python train.py --num_hidden_layers=16 --hidden_size=384 --num_attention_heads=6 --num_key_value_heads=2 --head_dim=64 --intermediate_size=1024 --vocab_size=8192 --hidden_act="swiglu" --norm="rmsnorm" --norm_place="pre" --norm_eps=1e-05 --positions="rope" --rope_theta=89700.0 --rope_fraction=0.5 --qk_norm=true --attn_scale=0.125 --bias="none" --tie_word_embeddings=false --parallel_block=false --init="normal" --init_std_qkv=0.0317 --init_std_o=0.00561 --init_std_up=0.0317 --init_std_down=0.00343 --optimizer="muon_variant" --learning_rate=0.00662 --lr_mult_o=3.0 --lr_mult_down=0.7 --beta1=0.95 --lr_head=0.00308 --warmup_steps=143 --schedule="wsd" --decay_fraction=0.607 --decay_shape="cos" --final_lr_fraction=0.0 --batch_tokens=[32768, 65536, 98304] --max_seq_len=256 --doc_mask=false --train_tokens=900600000 --max_steps=14032 --dataset="wikipedia_en"
MLP neurons of a small language model. Each row is named by its layer, matrix (down: output weights) and neuron, and shows model dimensions 16-143. Each number is 128 + 32 x the weight over its row's rms, rounded and kept within 0 to 255. Numbers have three digits each. A neuron's up and down rows have the sign that makes its largest values positive.
After each neuron's rows, "fires before" lists the tokens most often just after its 100 highest values on Wikipedia text that the model never trained on.

L4.down860:110094180107141140135162142148169208102169136161137118164123146153179137090170161197149175130100096107134177057114128132126120155112152120131132121133117140129087136145147167157085124116128131148140126160134106128117118170182112148081143084136128095122134090122057185148104118168113111112169119091172125149062122105131080105132148163143157048170159116094088077197153129127136132116136
fires before: "=", " =", " life", " and", " by"

L11.down921:128151141196151099148119131084110142120121135125157129081083115154173149128115134143096126128160166116064170109104215145106142100127061105190171149111136173162128155147139089136038120183080077156154140151203071083131151119114120124119175096115157134122132130132111086226151077112164130154147112134094134147147122131067102114100143139144163095105205107146127149142059161135132101115121
fires before: " a", " the", "'"

L8.down983:116169130147150178177129106076078109122118108140097140142147159117102106138150123125154131104138135116146120125103123112121119138140122141133125169154131167150175156086121116150128155141132145117137123093153115156142114143069115110111132124101107149119172135129092109140079118153155182110111129108038126142107116109079115077168146128150138164148145146097166149084119125116095137146100
fires before: " the", " a", " an", " that"

L10.down694:097112213111103093175140157103131176124138028141082176127108127112108143169112045089145152136110136139121149152149088114101151111170069133217170184149141094104119137125130144074124129157177166153141128078127093163105132104142107131139135126171118102095129085106101086221122201099095117105107121111109128176112142062117106133155139133145144144105148104104108105064089143123138161116108
fires before: "d", "t", "hed", "e", "ion", "h"

L12.down891:114122077131129100168152149152161106148167123135134115130115144136154160125111174178109139144157072141126104135156083074150119164181130154130049139148130163157142174119074131068148169090126161185155225098155128132131111183124055090152132205152177113085113173139127157201149068143150089137186151084172111178094114147120103162136151101167135169157177115146135073095129098155141102129181
fires before: "|", ".", ")"

L12.down589:126103152162058154154132096139102127128167115147149145102143121154128121130174201142098128153120155081136187084133097100136062112153119164105154045121128129114161125113114110157122161069153123145130125076083158092113121176125176069118167130110108199136153138123127107070123146145127151179157114120131128207101135101116149133144127059129148120093122129178138071130142126126110091139091
fires before: "-"

L12.down649:146100149137107084170134051050174103133113108151168153124140171060132162183138149093147108143112117142156061065072131120089124164146093120188036100083132136139121113110084098149134113126105147127102157132105162130123140113130104088140167135144142157088126145126128135205165075094149093051101086120135096127123168106091119088089062142088186161096111097171142160145194054108176133093151
fires before: "y", "er", "ist", "ion", "ers", "t"

L11.down452:120093082071156138173109142119175146125147106127158134125139168150101120101132143127176147161161103075114112111080143099115183153179131091127132126148126102078148131139149146068173109142065138158094128144183151138069128167140105169137139144069128115177173158100189081100123093115103145133144078096124169129151106083153171145089125118085078094071132094129085138216179045181106159134177
fires before: " August", " April", " January", " September", " July", " March"

L11.down900:099110115094109154184118101147134136150112063083142109095183142171111135087197110149132155102106134144140128128133142100134110119161135156145118136133143117171132145129178078179087150073148156096150119124141103163086117139063175115095176080169075138094095096164170071124079150150119154099066106127169169121126144122139093118125157134168137144114157053190120140143160133101140161128154
fires before: "-"

L2.down567:118214093085108118118133109150137101111133115106110111103182137113126151103134152116159059118129131080097116115110126096153127165095138156138104043157140154107088097067178131093192083108087089079092091177196115133111119107113138188199156129103135163096131098202099167127092080158160137107090174148137108163100103087172140063121180188106184114073160140180139117111118152133081099122087
fires before: "=", "\n"

L10.down118:135130120201159130126144139168108141160097107099194121135099100163112149125134104125073103121139132164108118102082139159118192116103211138113100084118146140117105068128133143118137072084110159112177133067108114108177105144124106105090161123168125133143126160145097104151104197127096089132115136140169164041153157109134128096135146058115093123067205036096123110117135097082093065096164
fires before: ","

L10.down994:078129122101059150142095098181126047155145117113127098109109121159080113119122099153135132086097173113129152091039127073129150113098115111148121104133090108067141153160105109116122119111098106102127111093197199155163075113156092149120130158117115110155116172122041168202097077104109123174088086138085205121143118152081151111133088100199118126157176179171129106107108188157122096108149
fires before: " (", ")"

L10.down56:144130104173136131126154103164138121076137149157143167099099118091123063123103113106112115143108163158123125149118122107153125094161139160109074077111099139084134180105185137141099143177097120104126095125087159106233095184176160142140131154179146128178159155103183124195103102138064145152096097081121141098110168091126154085148121135156138132092146145177105105114163152143179091154118
fires before: "=", "\n\n", ")"

L8.down286:124123061135157154109134118150117132113108130128105131114109139179143157126095120129111129141117103143200078170113132157087120109164164120109127131152149152154132136121133114145110085144144083111155142059056158104179173098109098109070122091134115129069103163150120099130180094146172096120094130092146176143135091085146107095133164149096161120117112064167074120115160130064106168127131
fires before: ",", " in", " and", ".", " are"

L10.down742:157074144149127109121079101160133128189146085139196106074081117066132123076112081134166139174126067123154133159135138080110087169165118113131106089153132088154161116144111182114181175127129135176086123107174123073141131179129116121144114152135100128112134141120118162084100109119134102187139157114168092135120163104187184106151078071084117134102154126090148184178104160071142138091155
fires before: "=", " =", " and", " in", " on", " for"

L2.down440:163115118097149135074112112151133157092136162181117120179115159108194153111155113133101181121102134134142145082134149093213105158148119125141114126119194112117088149089099098115156145092093152131116110092105105104155107136141109181105096107111188191148156123133143156113093103107066094123104119199140127126141132089131134132141112108108115078146124151090162108080180150180075125139180
fires before: "\n", "\n\n", "ali", "=", "ng"

L9.down720:110097150162126156058113150071098135174132115147140105137084140180138087151123161166135214166127114112096120117133165123113152087194148148082098119114120109171151150148157045108144150054081163110213110153146106111129097079115132132113116158068168174111127122128088069134107207120137147144098097117128131119121093126056110106142120064116131110127095107160125158092168151181114121163142
fires before: " that", " \"", " the", " it"

L2.down779:104150160137032165159140094124139099133098109085121126102074120109179109163099128168124155206132121146086196133068087118130173146067123059085056161104151175094124128125157157190093200170096120118149155127131152120201145158123158176168159117152160148086169110088131186106107095116142108134081144163107077122113137045141104128139167145136085096197134151107095141083113099090100158092116
fires before: "\n\n", "c"

L12.down710:118131151152089091116103142128143136154087163142087097149123161162129148125079114146115161161168157173093083172181143147180159151157147173111132095165124177088127107146067134107129131129185135100168091118109099163175110095130107113126099152151093170156086153155086150061113140108163133146134119100087140156107113132138141098116184154172091100135132134109116171079184166116141132130143
fires before: "-", "=", "The"

L2.down552:134108115156154102077178129146104137133169120132119117132107104102097045121195136098183167141060130095157137124136116139078219160116143142224164113127140138137182162086096173116100105132136078125120060112112086171151122164091110150170151179145115089138146118140202166088141163104127111153121208115139150164141197105113127142111141150148143180135148142115155126138120135150209088106126
fires before: " of", "=", " that"

L2.down355:088113114170103104071073074082092174109124158096143109145091105113141086114204182133129131110105103175077157159094105089057100090151115112183123157076130084134146129081123083177151162107102136135130114131131187167140090116069174166109139135170125188093137174133109113106125155092090144132151160162133115113131144099142117088075102123146094096110103142132185131135134105180120154107099
fires before: "ed", " that", "s", "ing", " the", " to"

L4.down576:106054088115133229102113166163164150159083132181134139194091127097117130165154165146110092058124158161132178145118157161148157114159164161148105096082199120118104150139102203111165157194108059075126148182132108093157110171117072186139142114156154116178101141132117113184083124108091141131136118072120154142117121118118074122157103155085131162166128102160179141121185117139152167074157
fires before: " in", "=", " life", " and", " on", " ="

L8.down804:128105130098144126066157152157117191104165110167182101107138132126109114156103080146113165085109060120097081127102135076124158173154123120119125099140127117142145148135116143085130155151114118120122161099128113143171132120134150158105119099138130155174150138176134170112167129137127122162102089145100144153131132107101175082155112093131076110168134110142167103161090181107148112128152
fires before: "\n", " January", " career"

L4.down256:151111104165149180080142142147110183106095157108142175143131172124113113132094169137078190140158089136173138111081150140084100134145132118152125085120118086160077105126155106094107118145174132125091089106108159155152144145113108120120123144163131083138145117169137141172183134184091136115172144160235189126156116131156141160153178109137118178077173147082074154088149153135095166130087
fires before: " |", ":", "B", ";", " to"

L2.down830:101101131152170068115113100122085120126113111082143164125151147119176113132136139086117160115160136114152134155105084131097078130120108107137136074132126130166086111192151101178071138109098188097131178148182135122164155130085100122123141112088188160106118187150073154125114084146134152127153134138110141141114163182159080121105152129071126095142140117114094135169123055078122172167104
fires before: ",", ".", "–", ")", "-"

L12.down763:137124161187116170178111147120097095149118077172167093118185137162156121145094127126167107119191124011130131172084146116140048166093106123139161077126125117132110131130122096121158102100107102190113151172134149147126127114095151128143104155153125174076158114103112105188169118128168147105093193190133097103114091094127143114167134146160140105132152110145168103148082157152087132133086
fires before: " well", " a", " \"", " an", " the"

L12.down524:084137083157142119042124144139126157153116107147213101132086104086162061162054138156189141144111121128151129143184131122147171077161142075129109110182150082161165163149083154140141147106077093104145110090159177136161126133128121107126141158052135065098094122115085120147123093108175129173111131072159130167132125155097188103166124098170093098097089107141049114170122118122154100118177
fires before: ",", ".", ")", " in", " for", " and"

L2.down684:085066065118131119069111140157170159151089184145097220121082132099134108137114112057141121079085065138207075147124177143146146114143080088198113121098107099110120179140162090163180141184167099164155141111084135199177131108106131108148184089160161074153083134104098134142117141087097084134109086139136106156110136165179138107098180064127136172103093129150155098093092124150115153122124
fires before: " of", ",", " in", "s", " to"

L2.down535:149096099113122121121117019159070160133117123125071130108147131147108155159095133122162164153131072088058178150130069090136134100091058145115170117189181140098142113108172216110154141144127103128137082153175117113054121131087107099128119158131159148129090182163133142124182126139108184121105097114132167133124175128150066091157070119150181185133194136102079174165126113117149115154109
fires before: "=", "\n", "\n\n", " |"

L4.down711:147138118134178163112118141168165137112105205083116073094205084112129086093166141137119135092134101126101127101098153103102082072124086177086159101122171173175129161169150164071176169113094144173180131115184146122180134144125109132074192129113116172107144192118143109081128113118170107154131151121109170127130111174103124130158107136183146187114146165153136126125079087112160106169141
fires before: ".", "\n", ",", " and", " |", "\n "

L9.down127:118113094126096119134088110105118074126075173138127121134120132142142108081070142110129135083175103065131053162193114104132070116164094162132159135082115115136177174123161093182131076140163155166166101138062127140167138109096129139096095115160119151171165113149167112106189137155130175126196138073102113151124146087097104124151118076122128137144119084137149114170176121162101133179126
fires before: " a", " well", " an", " the"

L9.down481:093088101114116161135095091153160106179075132136107136085156140180204150125131144180124170097105181077119109102132098087162174132119095131105033130145092094097125110154104120155169146019084106101183133090132136128157159118119128145116109075151117132172153174173123141086135131099114063122117125132123151106139134088152141155081114127081084125083115095125081150167099100103068084097128
fires before: ","

L8.down493:076188116098173110087164152143154135148136114150198119151133129092153094103149082144096156084087131086114135117132151139112145146144105141071078062098093171136124103079083158088134152055147113124108072079163091162116160090092159081117164069132156103118118109180132135137131151128097136126098149111099152093116165158128099157117138123173108086094128153143106086138128094131165145111173
fires before: "=", ")", "00", "."

L2.down773:075163154108164144178142099171169141118137151092167081101131114111090080130183166146150116089132136120119150088122112165139176159118105150106104135075117144073143135106187129165135140185074079058095067109149126153138155130117177155156160180080103072097136104062182127130166154081134118117086108129121205126087126145174107146122144218108128116172094155103138151061071150129130092151093
fires before: "=", "\n", "\n\n"

L10.down143:114147152088167141179089190115134105122101115108110153106097037100126068171104076099117133094194161126159156134121079133100183163146117085124168143141078125045095155140103131074110121145104123172181127118161094136089060086125101172155075138118117095129122108166147081120106137138107067140173111193116056167106074132139115147093153057106104152078131158112109087157136130154107127137143
fires before: " the", " to", " a", " his", " her"

L12.down7:109137145108116132102156099120116100136086103103128099088107107150110172108151145099162160154098158117117120157104142119100094143118125079163082133086133106142063128159144089166178168111133136160197151114169144121102102138158125104169133178100199133169148119166095067146069117139113185171112110105145122152093108149080145141079175055075139120117147129117157157167056114081173123150093
fires before: ".", " in", ",", " of", " for", " and"

L6.down452:129136096110083083089116158217055107127112102122106136112117124119144076069092079152107070139133135100094106145181135124153067147068084149113082139111109126091103144160141100107122109181164173156180104118140187140170137153168119181138133154141156120143086178100202119157090170085127166162097061128111170121142127175123188139079130084182119089101119127116095176167162067159102217083155
fires before: " by", "=", " in", "\n"

L6.down863:071171141142096115095106089145137156173089072134131150142194142115107180107094116108067204117138143197151099088089106079110108144115073123104127118218120176116176151158081145155118156117121185127087103121132154149186163093131109114139155075138089147128138078135125168080117107122163136113136145138118125057102116054189147126170138093123101141100074087129141163105164141117138056149114
fires before: "=", "Senior", "You", "International"